config.yaml
d_mlp: 1280
activation: "swiglu"
norm: "rmsnorm"
norm_eps: 1e-05
attn_scale: 0.125
bias: "none"
parallel_block: false
init: "uniform"
lr: 0.00128
beta2: 0.95
MLP neurons of a small language model. Each row is named by its layer, matrix (gate and up: input weights) and neuron, and shows model dimensions 0-159. Each number is 500 + 25 x the weight over its row's rms, rounded and kept within 0 to 999. Numbers have three digits each. A neuron's up and down rows have the sign that makes its largest values positive.
A block is one neuron, or neurons of one layer that tend to fire together. Before each block is what it responds to, as a language model described it from the Wikipedia text at the highest values.

Responds to: Place-name opening fragments. First or middle word-piece of a place or institution name, mostly after "University of", a comma or "in", such as O(xford), O(regon), New (York), Gl(as)gow.
L5.gate181:475504525491482493527525491464485500503499462516501508452471559490485524541533487495497510519507505532514507492476534464519516517484496488477529500517460492469490495510517542471506507545513554514501475523520523478485482462514522488485536506470483488494484545490506525509506478527536511513475501511477488521497516508491475480446514531520535450534500461497543465503537528548531495515490484489504525488482520530479517494491546528483526500502465539454521525528513488541503524520486491
L5.up181:502515507516476444512507514504489540526476544499473446554508474518488521548504486458513482512493502486462487535486516445498509527504470480520506475538511496446496493537471526516477512507501489484486478494477490534510481477462508458506494544497478492455522476518503569528500477486520499509498533547491470515516456510520520465446439468517484467471496519508498508527473536511569499496448500513481472530482551469476505490537508468516496502570480498489549540501503512542522546501499533
L5.gate199:521450511555443435504512494511523468500473491493496530489500531518498501516507523463505516457507501538485523507475507454513526502536451511507506489468525521482551515531534527476449527488475496489517538503510520513518490507485480545498504513478515481488472529500478514510467492511518523480527512531452506522478504504510475542479527482529524431486478521519468470473513509513522482453460496508512532510542502471495483440547462527490532495501510502496555520458522517477483493490480521
L5.up199:461539507512529528466546466541487464533541478528479514511500512492481484500497503494504480503468526542519512509518502496492509483486482446491482516494529487482510513505470487462517512545513518478463501505528548534497541483535516451500460509467443488507501462464499518522492492488548449506493488535505471535463509501452473472521474477495487455497498500470540484492498518511534526511516486493500467471507496465481511500501548535522550506483489494483498512509519469523500547492543494
L5.gate340:491491471518533478521593464490489527529485487475521489492491526544508470442496501540489551518488514498459510540502512501479512532461452509503550465491493505484490440549479465506472489499518493501537495508493499505495503463466485531539476505493496476498481530525486516505469473505507505556473487573500486518457496528514543460498494514520543474489509525458518513511521540527504514550449527501532473480522479502460479498469496478504487482519494506486522519533490525497484508518489457
L5.up340:531512479527458522532512512477500490544478517504524488478513528447534518500504502556470507490468474520498528513516542520482524484492493495513459482498466485492473467508480501520497494505518463518503530485486503535467508513484480486530486478448552466496547485528501526487453504507533485512500473530479497459510466506521496454481511461506498508495527516505492530489504549490505533540420495490498506501524482471479463478483506518501541483542527504468514536513490489523477475512491487
L5.gate771:522501530504532432484530481477543473527487497495530487480479525480512481515526521544505486457498493468469488471536499454507516480482461525475487484490479505510518484520492528498459498522499490501503468479471491535463463507485490487490525513517548503488461535560476496484548478456537534528559493476521511523464536529512496505490505498494495523483492511463542491483467490510443481504494482496536524538526488490512460500537490498497473513487504552480516471549508504542520505521465489
L5.up771:512504486494477450497472522512506499495470470455514508506554488450467522504499463515530488528506527461496490468451494506529505514492484499499460480501487508511499508490539488444494518515477516523497516494504486550485560508460455500525507511521452472522545514526509524481504505572513469492525519519430497487487511538552508503526479505507445497464535470476522471483452513477527484480495502528517509506532469488518463532490493519491477510486491505513484486470484511469475527540477485
L5.gate845:479477482502498435503492502514526516508518491484505495528565472480502511486459461534485489502511528484465495479511513519532542503479491463472521503477494534483528510512485508550546520492495506524510472484484469510468466504484497515512495520491496446492500484498510501519545521459509524549536541530526500463525487494460507483450473496529525487491475483510507501482507498499556493479479482493471496535484476545519493502496520459513469524552478520515522451497490496533501500503488493
L5.up845:499491496519495490476523480461504485510478506507488516466524491469508487501524472503507497506488504534473515477469515517513495440442522502463447484497512524482489471491490483483469496504485480444526495466482497511514497512499475481520518478494477447476506491497486531512519503544498531525516504527506462513481522511530490478557514541493515540498535504513482518533573497543506441502492500475504518519484477501485515462506518549455554465477505476494543518500498519483482498467488503
L5.gate847:508529502566517483473515473497520516511486478518464493532471513518468516489483480512531513522524512532496438479532491513482484512449489502507508517464486507493492474503507492502521455496479533488512500484526512532496476482502498485458507524492484474494484452499521496549462470486525493461548492475512505552508531533472458486450502515507502461510557554510470476498514492461564494564507507526539495517522458512516491482463469474509483525550468531485507535486507503518469497461469501
L5.up847:502497515484511477496514497469495502486525488526511488522516553482479490524539551500493451491554493500531543446530517456495478488471511489488496513497513518510509488476491510500497520514490524497499517491539495493467466478480479521526541478531480502498484478541497490552491553481543533512493524555511509503554529517452511471508494488465498521487475487486543506519468536457504475474486507529493515440514502508479502544513447481462489491513509539502498530556464506506506505478492501
L5.gate887:495489540525512478489503489519515512512496531480506480492504495512439506486504490486483496567484495471475450495504473504532530501471481479487492487527479468485523478535501541481470469494517488494490485482498489497456498512495455502539527529498475445490516512457473490546477493501501532505494490492503522520456495486493484439494523529462536512499492514475481544479481516513558506515468544470549501478521511492527551475495486503549482511523481539518485520506504502511532543473501500
L5.up887:488465505476513496462486522505525510496439487494503435494494507545482538520474503524519498480522508518539494457508550512506507530505533498516528520484513521494495486455510489508504488497488528569536452489458487527502479472488486434470491477534503510490504500505468556499483536462519498501500526529486519466504519490480546474521440484476458510494500524456508490553504509524515510496507454535523468468536495500526525509545495520528500467524517542511541500495463556517500506557524483
L5.gate1147:525512509538491482466525510478484488523492492515493456539453470529497511495486505535519510510535543490533534521507505478511502487471484458512449506525501470478495470546464501453546469480547456501526511534499528493505471473507488500469496520533514484450515498510562485524463440487526565512461516506468522505494503513506471485491457479523509508547488536500504485492474496482513464523527428520530533465514496509518542511458465500470479516549450532483515530537490473507515493477491498
L5.up1147:512507496498510511497489483504491507524485517495498486491556505502501532503477563531530561464490509518480510506481508521527507456520473494533484512507540462481509482493440509501520470485491466496483480537480480535432503497482493499536509489521508496504462487536497476535491480499482536540464503514516464501457476522481495491434498513444466519487518500467517541491500479494538470508452453487530481478522495553490492476503473494522497461479485485485498486496511521494472510523499520

Responds to: Mid-token periods and word pieces. Periods inside decimal numbers and website domains in infoboxes and tables (55.2, einogron.net), plus inner word pieces of foreign names (Car-ag-iale).
L4.gate9:511490463481515470470545491484508454524488555503499483494515494490449493493480493473481551525540484504508513565477535492516544504496505473477477497450535477450540477519490510490507485491516497511502496530522474487493488477483514529504502494491534518511502477474480502505451493503513512545559490528494459489469485496503508490477485509496528430510505543544512486528491501535497481484507534503485509489506509474498506550481507473499503514544446494542483519498455491527528512546492522
L4.up9:543515448451520502531526512430500479545528470522491502492515535491493492494481509466499528432506462493524487509495510497499501494484507545493509511485490497469519480467478552521488528499488475471506556489513492499520528480526502508525462498540539504501553538482492516507482483512492503455541505512532506468459504483521483460490540487495439491519499458491543533494522568534498486474467514517460504498493483510507494520472521464472507507513509483479521511483481530549532448517488508
L4.gate368:489499500507486527502483497493517483494551525521508529516531414515513463535504546505522522479502490538522487488493457472477500480466459494486503526494510491527501500553505491522475481497522488473521512554488495525495512480485482528491469486513477499497535503512504467510471482503536528541489517446500551530524514524485518476471405521495552483484475555461486460492481533492495501485456519487488543491470509476506515485473528529522523528530511506509519493545482476541537493522528514
L4.up368:454506516524470497474525525497529458553517488511501498521495509492499470530482507496470531499540521490479508488504470518527538463487497526500492499515477566487491467561469504462508479531524489513462532506512499521507469482514481497470492489529481504496480504501503449508520485538523523489526457440454493508499510499506484561495503546467463509527475531449516496479485535540514518482477508444493514511530484507543528489525459505513535511498504476470493479517529469532504494485518516
L4.gate923:501517474512535455533518540514511487510514513512506453502515517489490477537505519447511525460472455522507534496491521541498564529536475498497479518487474526501479546540467502511478469503513537517500503529528541485483502458482518516519496486499519483551543532493483482541460481515521503510505533503511527525512532520511508521522506469507524464499504479493489488499511520503507488534521487500483519510460533520506495558504509498493480484517499509483488515491458505527504452490493462
L4.up923:517502492503487505498464508520497532528520498469537483522502450555486480497495487442528499471535539538471516485448496481506517471453442488533494529484461495528495495464520512545483457465463507474557489510499490484476522499490489499536473484520521537495495489520479517495480499467514504516483507530508510471560512500476522526539492475473543484483515514512489487495470488489542482523530491505463471461479513539516474527522507517495483506488485463525467501511503451528475496519515484
L4.gate1145:494471500497474500505459476512463460521474502501471530492507473429526490508481485529534513539478481487466501495513484501475481488542486502483495489503514446470509544445477463537532496492480439478499532484484499541535486486496544504472513553513471493482502500514480474501504476488532498514460503484518489508423525503539535476475506502516481465498504511470462524506507456462527484518508486502503487566540493512483518532549492524549471489474526493516437483539499499511506509545508475
L4.up1145:509523489525484507515500498527478454448498429464468468499475521545488496513519470488484441493484499474497492507475497506529465478494464460512479512493501493525526429515498510487503537485480527493514525564488533505493463474464495459561498514487517483510497489540502452512454545499518488520526491537476525505508522529516493483506455515476484516498514512476527517493518516469488495500504509501509530526500464487488522524494526540452544514489527411490513464511469517541477500527446552

Responds to: Word-initial letter O. The letter O or o as a word's first piece, most often capitalized at paragraph or heading starts, such as One, Old, O'Leary, Other.
L3.gate162:501478519552503474462503455494482555513508510512506513495466494519528475471432515521506524508483507516510507530520514482541516503509483526494506482508468477485530484486501491489495488550490513516513525515480493532537464470521483519528455465514507470465520508485502519491446516524494532516505521532489508493530452492518517480515498507558520506508521471478510487516502483493477506496497531543485489451492468509496477538448469483483477474528495516523457466488475531505542539514525505
L3.up162:513468515530491479531509474486446503528511505484483492487468516524497502495470516497506511460448513526491500545533521489488461495484502503464510498469442478488501509487467519504485485513455488505526514511496538546549475505468481497543544504478535460505496504512513527515465540539519471510445529495466483515485448474503483456519484508500529503519510523503471480453555474508451535514486481465533522492488525460490512495491515515488535469543457492489512505512479521494458491507475523
L3.gate331:512538507465460465510465470523504467522495499478466494468526487545508483498487477476498468514475543504506498525535484547541525547474492489503521506486496469506482474491458545493492484470499481487502480565509503517483453463479504493541510485521494516486481464499484504499468507556537474503480527492505458486445503508514491485543455497502507527475501511485513494468545471454506496523504482491479518484522509538532490497502425470493523490489521515497521528506525454511535482493503476
L3.up331:457541500562512535497537487495485481498484447475473472514504524498500517491473442518503516470455476499485531492510503498535526530457493471512464458503486425538490506535531448501473480532533549486503505541484525540503489524487478497524510438507523513475455487483524457484472543484460511487486479494505487535468437475505517469475516498505487510526499484469509506501493533485504518516515518514523508514520525518497507523517518484484451505469455519503519514481526531473519489482527544

Responds to: Compass-direction place names. Compass words starting place names (South Korea, North Carolina, New South Wales), plus directional north/westward and loose fragments like round, chart, Fort.
L4.gate23:494502488513524498461470482462497497506476512504512524481528488519494494479462539540504474466478525536456463486469479482513490512534530530531514462511489525499508484528518499521439525476498494521543540500505526443515472505469472542544470491499512506485512528527516462526502475499477496507529484504444528500483498482503465506472435526476455503526467526506502495442448475514452442557513476456469497560540558483442533535535508475528481486497467504531520473522487492507511559489515474
L4.up23:451454519505509485502507478442511485490486498489525529494507465477554507476452531508477513525504502528513488496509491494473497493503479516481514547499501490492513492488502518518514530470521498477540534516475552464531473522518519486506492473484519519549477473503543515490551461483515535513467513531515523481460529499552527463503496525488523482474510505488457513482487498511498464494513478512483461515498522486486477475550518530539465484527471457456525512476500543508504489512507487
L4.gate184:483471510560476487477542552494490528501485530512487465491480531550494509494517534517508522488471501485500496499521502490508536509506528507469490474498498478456524517531513483476481490507505518569554485470504494438515504503516492465507476489517505466525523505503529494489512502517508462513469514512535519535454473472523487495487516466501519495507527510489478522521477453444457499519525503525466499494509539501475483509491472514508519530494480520476523504491423520481521502526485478
L4.up184:543484490483478499518470482489513490530495485449500521519554497501535518487476481510530537485484520524467501514443471509475570518534493455497490538490515538519512494522512465493483530486470458477501482527518519513523520507482508480501507521489499520519467432515474452514465463506487512491511512477493499461505530492503507508477538521534479498460505556524496503486516519491511541513453471491503519540523541498472495533543531504466529539495485505510467469494513456488498547516517510
L4.gate260:548516497496509481465516467478493454499483475510478498480483504469520490499466534527482496465463500505466475506477462441507483505540489555471472534478506499506551501501505476518537516479512537516497472526487487471526520455480518508571451526535514498532490481507488497484507477483525496488508511548492523497490548486526536521484481515515521519478475516449492495509447511539516494471511508506510478554526535526474500515498477447531455481472504517520478558525532503485530539516497464
L4.up260:531497508523500490475484456467488469503475474537502525476480493465518524541451502513515476471468478523488494525506494489538461515511465538488489549518487499503478480520487484505545468481524554461483473495475506487532508505507511479514499494502524473504513477511473495469510505530519473449497521518500541489471504516519495485491484540500497524510486523508491488508512509528525493488497480489467473561518520513494502480496530450512504512503513491522448543498509528464516534528537475
L4.gate743:464479538475472473479496485501538445521535487473485468492449473510506506475511523540507516512515492512498494555469440503455535485518496520506490512543464553514516463530534531497505461507532482512506496479486529476505455513501457466506473461517512492511510488463514517482476493532521475454552475526468528529514504476504487529500503508496513511460450491522472484463468488494558476518472515522504480524558532482536491512498475486550503487497506523446456480471493529499550508545479475
L4.up743:511472486494514508479521514516533489503515467493479501511506492491487524504546515518485478479499465496488526524431495490507569493509480502533516494505498488562476512481550589489499443486488492521519542492504531485494488493469495484472487549538492521486538483475448513503511453490558492472517515490474527485511480510527526558468488514492492461491476470493516490451520491496486473480462532538506465554501459468519503540522488496542482483519535497481498483529452520506474500482484510

Responds to: Number separators in figures. Decimal points and thousands commas right after a leading digit in numbers, such as 2.5, 6,000 km, $2.2 billion; also occasional mid-word pieces in names.
L5.gate32:499475511517526494475533503501439492502497559479483497517525444478475486462553503521506541543481517520503521495523521533535481505482456523524489514518532509465510470526521464531494506480496511504478524493478497489465488470515445499515543511504483497523475485428488519539486497468511561493507515520511477489518492505536459524506488526510530504478478535516507504480492520487481500494513498465486494535568530487508489456491526499512500486527472528551509498535497452522492532511493491
L5.up32:506501519524499468468480518505479482513475483485501486489466456525469502483518541471543510547459501529482462498475507496509526487523464463507520504517531465486510512524506506510456527437461482470529555449504500521543543541527545524498521498497509532520525505476508475522543492483505531475483540508477503493503485480510457450494526518496521474495499557508554515505527498492487495488457508474500473452464513466528574489496505530524499477542488530500502506494519521530475469483517528
L5.gate250:482451497477461497481517487538508519501507494464476521482477485509484513472521494491515497473496529518556509496493491482508527477509492504517530536498506520471519553495493513532548516490455496506473514505505523516514504507454491565527535516538480490466462524501482463469502447536497496467461476515492531488477540520528502455506501523514524514470505522461531448516472530527438529518489505487510506522530504514473533468493503529487542494498473476487505492521482526517505476471499544
L5.up250:483488475525502466529461485535507524509485500525511460506465440500461493546480451507485470464504497472443470477469454494502465487482469514505508494491557473520494510538499518466505532513501500444494486475508500509521435502509500457477503455489528481503455531470466494490546515510508478469528477507533470518491517505531476484549523536537502486537505513486500510474555505470535498475479495456509544506503490492500533497528495508492511512457494512512459475513520503516500489476484472
L5.gate465:466517481515492511529519487477506519481534493482485476553482502489494473481532515471516542468468452540472491498533495460486514522518516512463506489516524454456524493530486518486523504517503517486460516490479500465538493426526500501517490497512483472513509485491479529511481462534509523524525530541507496493478531531507535512479473526532493472514510542464485500493521483486549502473473484490532550529472499495517541443459542478520501498473498461468500526496475502517518473541478473
L5.up465:475478499523496479464454468518491503504506478465520517482506484478503503504462517496478528525483539509503477475489517508504476499496464511479485491471531494517513534459487489525544479536509507508515481553502488465480500485518509487484491517464466477519497498484504525462523501485476445528496512541471527479485510490560492466512491490499499494490503494503520487490421521495495506524560527463496474516505477531495492483549489516528503490501492501517524433490492491549501471513454520
L5.gate562:521538485478481490532499505500462525498486481459476500528440493520491518483522546523485558513492533452504500469489478504530481507537464475499497546448531490510498476526487459484522505521495511497464481495521482504479463499493494473499507502523525509531511510495515505538524492505484506474523508578520545527505553509519492472518508499517469505478507485510510466507517458467499507449550476500490494504520525501527491520522509480524506491474514508511552526519520520528492470519505493
L5.up562:527490535496540472463460497480501475503477506461502489530508466442501523519503497513522501491470451490500478508499499442471532489494435508501530493497493489467498500441509493495514505500527489484508530486532489445504515523483511488514485507525461518512483486509500495463516458475517516504490474546507519453480536430456512490498499503461505489486520491500516472466513480519526497511524494535466502484454495547534529555490531469508532451514497493472505553437478519460484508542520540
L5.gate684:521520467480484510519511537506554514503480481504532526449496470515502487476490513515486509523513544518494463481526436482502549538509462519511501509468481495526503531497480439550486494506543507471472491468482497471534516512489490524463527550542514474491555506516493501509542541483505501517510522509516525494515552507487506471527477537529509527487514540486512480502498560449476508530520514523433510479520538506514478497533504524489493465507471469518480470525513489507485505506478522
L5.up684:500505532556490514476497462521497505498541491495463468510485510539482517509517485517467510491550528544456501477527493554488509544502500524458512526501464493449482532506543509519458512515493541481493512496460520498505525520509495556505507502526492474522495500503536469505537518513501463508527486517536517527475525518507507515469505472489499483503539524518498478509489530446490533475502528529498429507444524497516519479497539485578551530471496490489518504501475479570455508463508497
L5.gate931:507514514514533540490531477517444491506485504505521535547463465499464472494514528499514496499525515524544545468493495465486468488512464483503462512485479485455517486473517510523478509501511526522514473477485540454504498484536498469520544552502507518513494450500533452512501495496504510467500474517457525536461528477541511515498520485492488515470510520477530481547520504492519521491483509544480464485486547526437495528480443545552474516491458485501515521454489471516536532513515494
L5.up931:490531517488485497525458506524456497533517507528486519515511469487489501524514487489491492467527489492490476534523478483487505493554491498531481510489511460480473519467495451534551568474532536508535471485500510434567480580545493483480491527542537485517512425494504483505449519480501509521538505534507539518512445470472507525511492470514501536475509514475498539539510527516493530504519513526502527542475525493485516510484516524469531545485514505554485484471465556474471494514480504
L5.gate998:505503461522474495464506462519463506544538450486520523503508498489502491499493472518486521518517469543507501520530508484513461523509514521509506486478508474430510517494477513462467495477494475522461511539538495484426501460487486477469464498510494450501517480474558509507523456502531485519500508562490519486519530484513545530522506501520494474483546492475498505492459506517456476495495485514521491480533518503494494499521499456543521481504473502520508495500486503523521486498497495
L5.up998:514500522532524452502470509502464474496512502530481555484511544476446505480550492497524469499488525515531485494527465488492499502571528492496499489478443481462497480507508525525521506530532458519513506496508508456516501479452497481514511542493527502447498542479499512507500501440473518525502516495493472468454556565512474493513492497481477524493524482491522519553489453508544503496509466468510489553480479526521515481520498501460484531453552482531497469514513482485539499470512519
L5.gate1128:495519484510493491473538518520456525490497524521534503478474486485449457466493493493501561509485558498478480507485459460502502504496494552503523502507504514516516503492484491539448498531497519492490504529488522518482511471477529526515517489476488521529481471498501501505561495545498536519487515464518484514472510494480498537511484521469485520563474555505469513454479533489501490486492529505488511541508522512542468496518492461500491517510521501518559520503482492525497500532472486
L5.up1128:495481505490493464487477494525543518453532470486515502495502504459523511506541493511492533498510515515479463458515479462498490462480492532504541501543478506471534473482506525504474528488533461495509477491489478523490474498508541482514531496522524505482490498547508461477557476489480510477468464511453514530467555510500448463517516495516484506472522521438512557487506479429540470507485503531467482540485501493495519503518557484514489521531484495477514513479494497492500493496469523

Responds to: "be" and list markers. Mostly the token be, either as the verb after can/may/to or as a word-start piece (be|aring, be|ets, be|verages), plus line-initial "-" and "." list markers.
L3.gate275:453492486532483475495537490493479505458453461524558496495527521492492504453502491519519544511473519544504513450506506486529472467443476481508470483500510417511529484513509511503547503492507491481497500481505496484504461511495537517525473493490449459506541479476446475504499476505519495494542510499503497500486510464513553476534448456494467439478491509475478468545485554502559474494503543501473459476492483527537496490502466482478497497486501490521518496490485525525529516520447482
L3.up275:503494492526433501492488565480509480479482468520521515482492524494507521518523461482533520464473520572464523534500500515521534525524518487540504498455503469517504507526500508486484469522527495493486498488497463478531511482508535502533510508471484496527473522503517457472475450511507508524475514497480491497455480443436482514510564520517520480508535490496490523529515498486513546464491510499491536511514512511496488488484499485509500435479479521516480486525507480546507508505531504
L3.gate1139:514532498485504504488496450521518496523490478484531493470517509504543488509510473482503486470524511537502521495539486492490541468458503490508541530469500471469473469510488502505523533525492495505457536480518480482483468502481511477534500555486519508487493496497551542488434465482500493469508515532469536509470503451538489495500471474492490479524553500539485505535459479491494514521500536483502486575468506476493495531486506481456461494477477501489518486549458490510517507472494511
L3.up1139:513508506453513495458537487468465496524527478516524543451502467547489485507490503534539515510499521488518495543516528464476510485487472434486476524524452513487506483502533517492490508512507528506515504528479494505542568508520499513498499531506531474509547490476560505479489532508533491499490522541504516519484496492468451509520499475511518525519521527514516514507455523566490490543506498502485517498458510523489444511460479450499470513480513513484504515480512509514523524492487501

Responds to: Table cell separators. Pipe separators in wiki tables, mostly empty cells or cells before a line break, as in header rows like GD | Pts; also scattered mid-word pieces (inc-or-porate, im-ag-inative).
L5.gate35:510497500524522488520510512481492535485525490508501516490475500504511451502502517513497521486451548478517580505513488540487478502440521539497487479509497520521491517506535525474532472476504516466520507516467497501537521477465501524465474483510510515535485493514522491484479482432474532497513501553504508504520449487537527531529465508495522496521522472525538496529474477507487458497503492507473496505519528494480435524486467511522489517530517486512455493540508537503507508488496492
L5.up35:454464516536536464475524495532493490519511489485480500493498452497445464502524561526533503516482494530513492500481515480497468480499497501492435486543461472539483551486525503480490482538521508470475469488439491522494507477474496515465519487469483497489478519500520482485480538446497418515499495501535495524530461518504485501494496515489519480498498472510530502566491530501488517470511494495510496469484488481494529516532476496495494486498500507507490506471495496511474508506478537
L5.gate360:486497499488492509484519505525456515471541486502495508518495458493488487489527513436501477501489482536518537495494483479517494519444508523486511523488532461466483486491518496507491492466520521556525476499525484513485460436488496491522494519464521501499483520535548488526479469512455531539497500481488503524506496503474524509505525485513542474547481485510510461473482499484519470533508483514474499508482540504514493522492519531504527443500533475454507501481469499554487490526523508
L5.up360:477509542460525486466515503516459510527482522529499476493498512482528493511530491521531486570493537496502466540470517512503512524459467501510466437538510479507429499530465488510528489492509492526490469466497494477451495511522509517448475525492511525445501530496481525507495500501482480514508543496490470526484465504530502474489517504527458514552511538490514550478529521541511481483494535488502500516506504470501533515479500526512457483489465500505498473503544486497503515500512506
L5.gate671:466500453482547508530522488486460520526484462488490507498492495460487484474489535510517519489492516513500512499450479542531466519480523502513504495509502527472546533501522472496493527475509528489506480506518506496518487489437484523517507502487456475514521504542481524505428495532502513502535462506504517524487504500506517498474469508453430507522473508523541489487511481470523477503513549503541501492511501552543488506476483484506465506517463458464488518514467461475536503496515535
L5.up671:527489485556514539534525499483521537538516485491493504510473486490542486502550478475520534520486484496451509491454479482491483507510442481482474508524464517523486490539515468569464529546515518483511475515480492511465513490489493520488505487502503523534493527505473511508511520447494474508462513492534530498525497490514487526491485484517510512491494509482508489494499510512451474492484488525478502481508462510533468514522548490466542494464473461478514450460488490559477481473490476
L5.gate820:460494501502506537504519505520505501517501532535519482514473478519530485494507513486484499480470496530538503506484481505473513484472517500529491473498452484459526464507506411488552518473504486530523524496462512477490503454517513487525534472547525506479476508513490500527506505451452505540540491488451508485502475545484503521470482481473473476518507500512549498534477497493519497503512517502538524483495519488476470520508486516524500506484478523511528496467514471495511479512524548
L5.up820:515479503494460512481476517464483501480522517487493513517465507538486490521514499449529509481472463547498492487516510494459592461486456492484460485493507481518464493545509529462478506475476479506514484498504475535548490481457463485520523496513537523467479508490489517502494522489467497540532490531539486494522496522486475474488458478492491533529440541475512521509552507489459495484466543542533496481545532503454452447486502499510520465520477510514495484478504481468495476505478485
L5.gate851:454534514488562494460553508498526494461478523507518452466506510558495494476588481477486525465472529474488544469517499520459481476474462518492499462492489513507495483509496502496540473476468524552542517497508512484498524493521495532480515522513505525486476496489475465498504446461452527502503502514496514487484524504495491499481512493529483521492498470502537515493487488547495494539527523518474534495527527488466478525528476500529486510487493499474474479554488510506511509496520484
L5.up851:492480516447495514483522533528515478520518549513503504503468528514508488504519450506517539488491497514515559489486514525478566444527513474495507508542506423473510526479493525506517441490478473485492506527542525516497495531467516495459504533500470516501525501500501533484480441500485494512451461499499498469490515500513471524465472504486445482495478507493489551515506499531503478501498520464532477503506492482532471520526520529513512495472516498485497492480464481502545480515506488
L5.gate991:480486484511499487455541467505473541477521496503504497501515505492484469507514486543522470519514543456520540501486542519520501495508523534542513501534490498479531478464538513528519488530455518539520477452527454472534488486506528552515479530500492530505462461501499523482488489493502515530510509550539519495473521470477509522484486500485506520510495458482487515501481490522522496568507525495510462515510503527463496498529520473481459496522479525540508523478493475502485535525530485
L5.up991:527528479543511501489481461471524488451504480493502486508528505528487484497478463468523502502560508443518513506463524505535524529497530526483522497491509460492494480511537524504546469479497482476489474483509492455483529464469491557475530501512469493510480506496521493445501490506522493509493450479504521544498509527516509512531535483495521478511462480448500537495487475498467488516481559505532527494489494481488507482491524490485459485470494495512492493487526526510501472487511444
L5.gate1159:490520520525473499525494486529496537496540499518494482522483425494466483513525532504533517479491557502529530495529475533538466518496540521463502511489496528510526520514524485528498471482505547531473480510475466539508464455476500455516505544476504529506499472494478512500499505474504495493460524476505505482565474520501491561489479475501511454530544530496523455507446485501525459519518489494506485500519506509459487491504499518484512489474519512478520479517490499520565492474473502
L5.up1159:536486513537459549502485497501491495497522523500523485469497523466513493449539512513529519511484527445530547476554493495468494486500499508494511487518492511484499511493490474480476484498517504498505488507474538467506464503500484487507463486494478509511514563516535490486448540447503542491521429512500525444484493489483524485507538515454498512469490476536452484510487486509499529508531546474473488498483515497489461518552503503481546499550479485485516546516491540542505499496496524
L5.gate1210:451511535527509478448492501549482547505544519524497482543501535533496466461501489491498546489515551508485573488490497527483517522475474527441493523476493485478509536519550526538533469486517493548486502476516515493490527480494519521502507496489473522501491513492542512513515518508466494525480507501542476500448503484488487536495514481479519485483549483492527512503533497512528505496460502503535475501517497469419503504520519459491517470518483506523490495464470526481474481519515434
L5.up1210:482493503482471529461484449474447499548481498489487541483471449511502493503475550459509501544489496497514486544504486510494440498492485550502458489487498509493499516475510502479458536521528470476557457515488524488519485456465515506494487477489507488493467497473530461535496521494451515510496498499530500496515471502516482470532520509465490486474466500495514480457483442449501487425517473510442523482496515499504507478516508562483470455478500478507543485518529486507495501491559490

Responds to: Table header pipe. The pipe beginning or separating header-row cells in Wikipedia tables, e.g. "| Party | Candidate", "| Race | Number", "| Year"; also scattered mid-word pieces (inn, iber).
L4.gate864:475506501524488467474502528456496489516493503488517488485460481528504492484511508503554519502514466445488514497460483471496466524528542513498506492475531485495453538479494491491489484528536470496496516515505491488547487477478519506516522455474470482520498502455547525455492481504479502543530492521516518464476491512516501482529487485511474511518464494535484539478486477489515456473517487561510460476495502529537474479495514476483467523517533556543504508514432495496512528532507483
L4.up864:474507499529464462531514507480478515483493543471528498502516484543481479535475496490499485514453472500537506481546502497481467505503494468514487504476468519511505479488518494489507496444466516484467444508481489522536456472528531488529509469538466487482503448522526502528482478505446490466491521562507466510505531441477505498564514522469480455479507468501492542449506488488476550518494509538464509494500511517474474505522500506460505452505498507481516506539460522508500455511486498
L4.gate928:502429514507502513478536500517465527488479511525510499476482518487530518473487525522522493495511513514492545488522494554469488482498482530530456458479514499463502550484538523497504503495515439500480501514470511487493514443483493455489463516507567515487532459484467518513510504492470510479493519509496468487454518441505468518517486506496469492509471480466507505495408469492559509490503485499450541515495523511481510488510476502459451481515498475490471579493464509468518493484481536
L4.up928:505512504540499482453479515485475555480482511538515493533508439449515509473508485504479462485461518468553509502468479487523466465467505501527489487506485432502487482508520460517498482520452511470493523493497488487487458484499505504483493497503502515439521469512516531498510495441514516494533508501508496481484487492489470515505488445509525473492493489509480510462527532465492480480498471503467447513533519526515500499493521467460558527465451532500471497513537503462489460527522484
L4.gate1021:503501503501528508515493497502448537481512516531538541469493454520551439472513523509489509532504492470548495518473490516499532536539513500502517490508521514494537504508523489500490507461517524469504520479430456478523465480503498489473488526533489535535498472513512500529506491461502578545492459551539484486492517471513454514523470489483548479491466459501524518509458518521501483476445541538483447484492460523488489514517477466489501545497491508464510475502526521497529508503486467
L4.up1021:479512490464522479509502502517466528498497510536520525510482522477548515532499526470530475480522485476556464505488502478473503522569537500517522498518476489526488500502517510526444486486517529467474507528436459440524486498523553489468485511483514539515509493521523514497496498508461529500506459510506480496478493467511491515472489487523509518515497450528544470475509533503483511483501509533483494482518492491486527541541492479499488518487471525479566510462535474496519500506473519
L4.gate1205:511518511473494516469474471512504522474483503490515525499492502534496457477520554536485501503489513489530459465497516487506475489505495467498489483516499493494498506543512463480523451492503503492506544471494478419535539519506471497470498553495476517524496494505540501517447518536513530491439483470496437499461534469493523531472486446523515494511502526511541452509505526493540528545460492454494479504512494467522461528503483482537507485542517524505530469516487502520463489512487537
L4.up1205:480507486457502452471505491493514486473480504521466546487456492455498465529492498484463489543526447506521472520484515495491503521526500511538469512505538498513475502482513499471496530507485517493474468513547508509492479498457501496454487507473483471471494470438488508520543492501508469527533512540477447485507473565476522497519470449472520521482491519523477472481456487484506511475480509520446501519512537489477500526508512502535499467537496527507511493476502509511476481525504483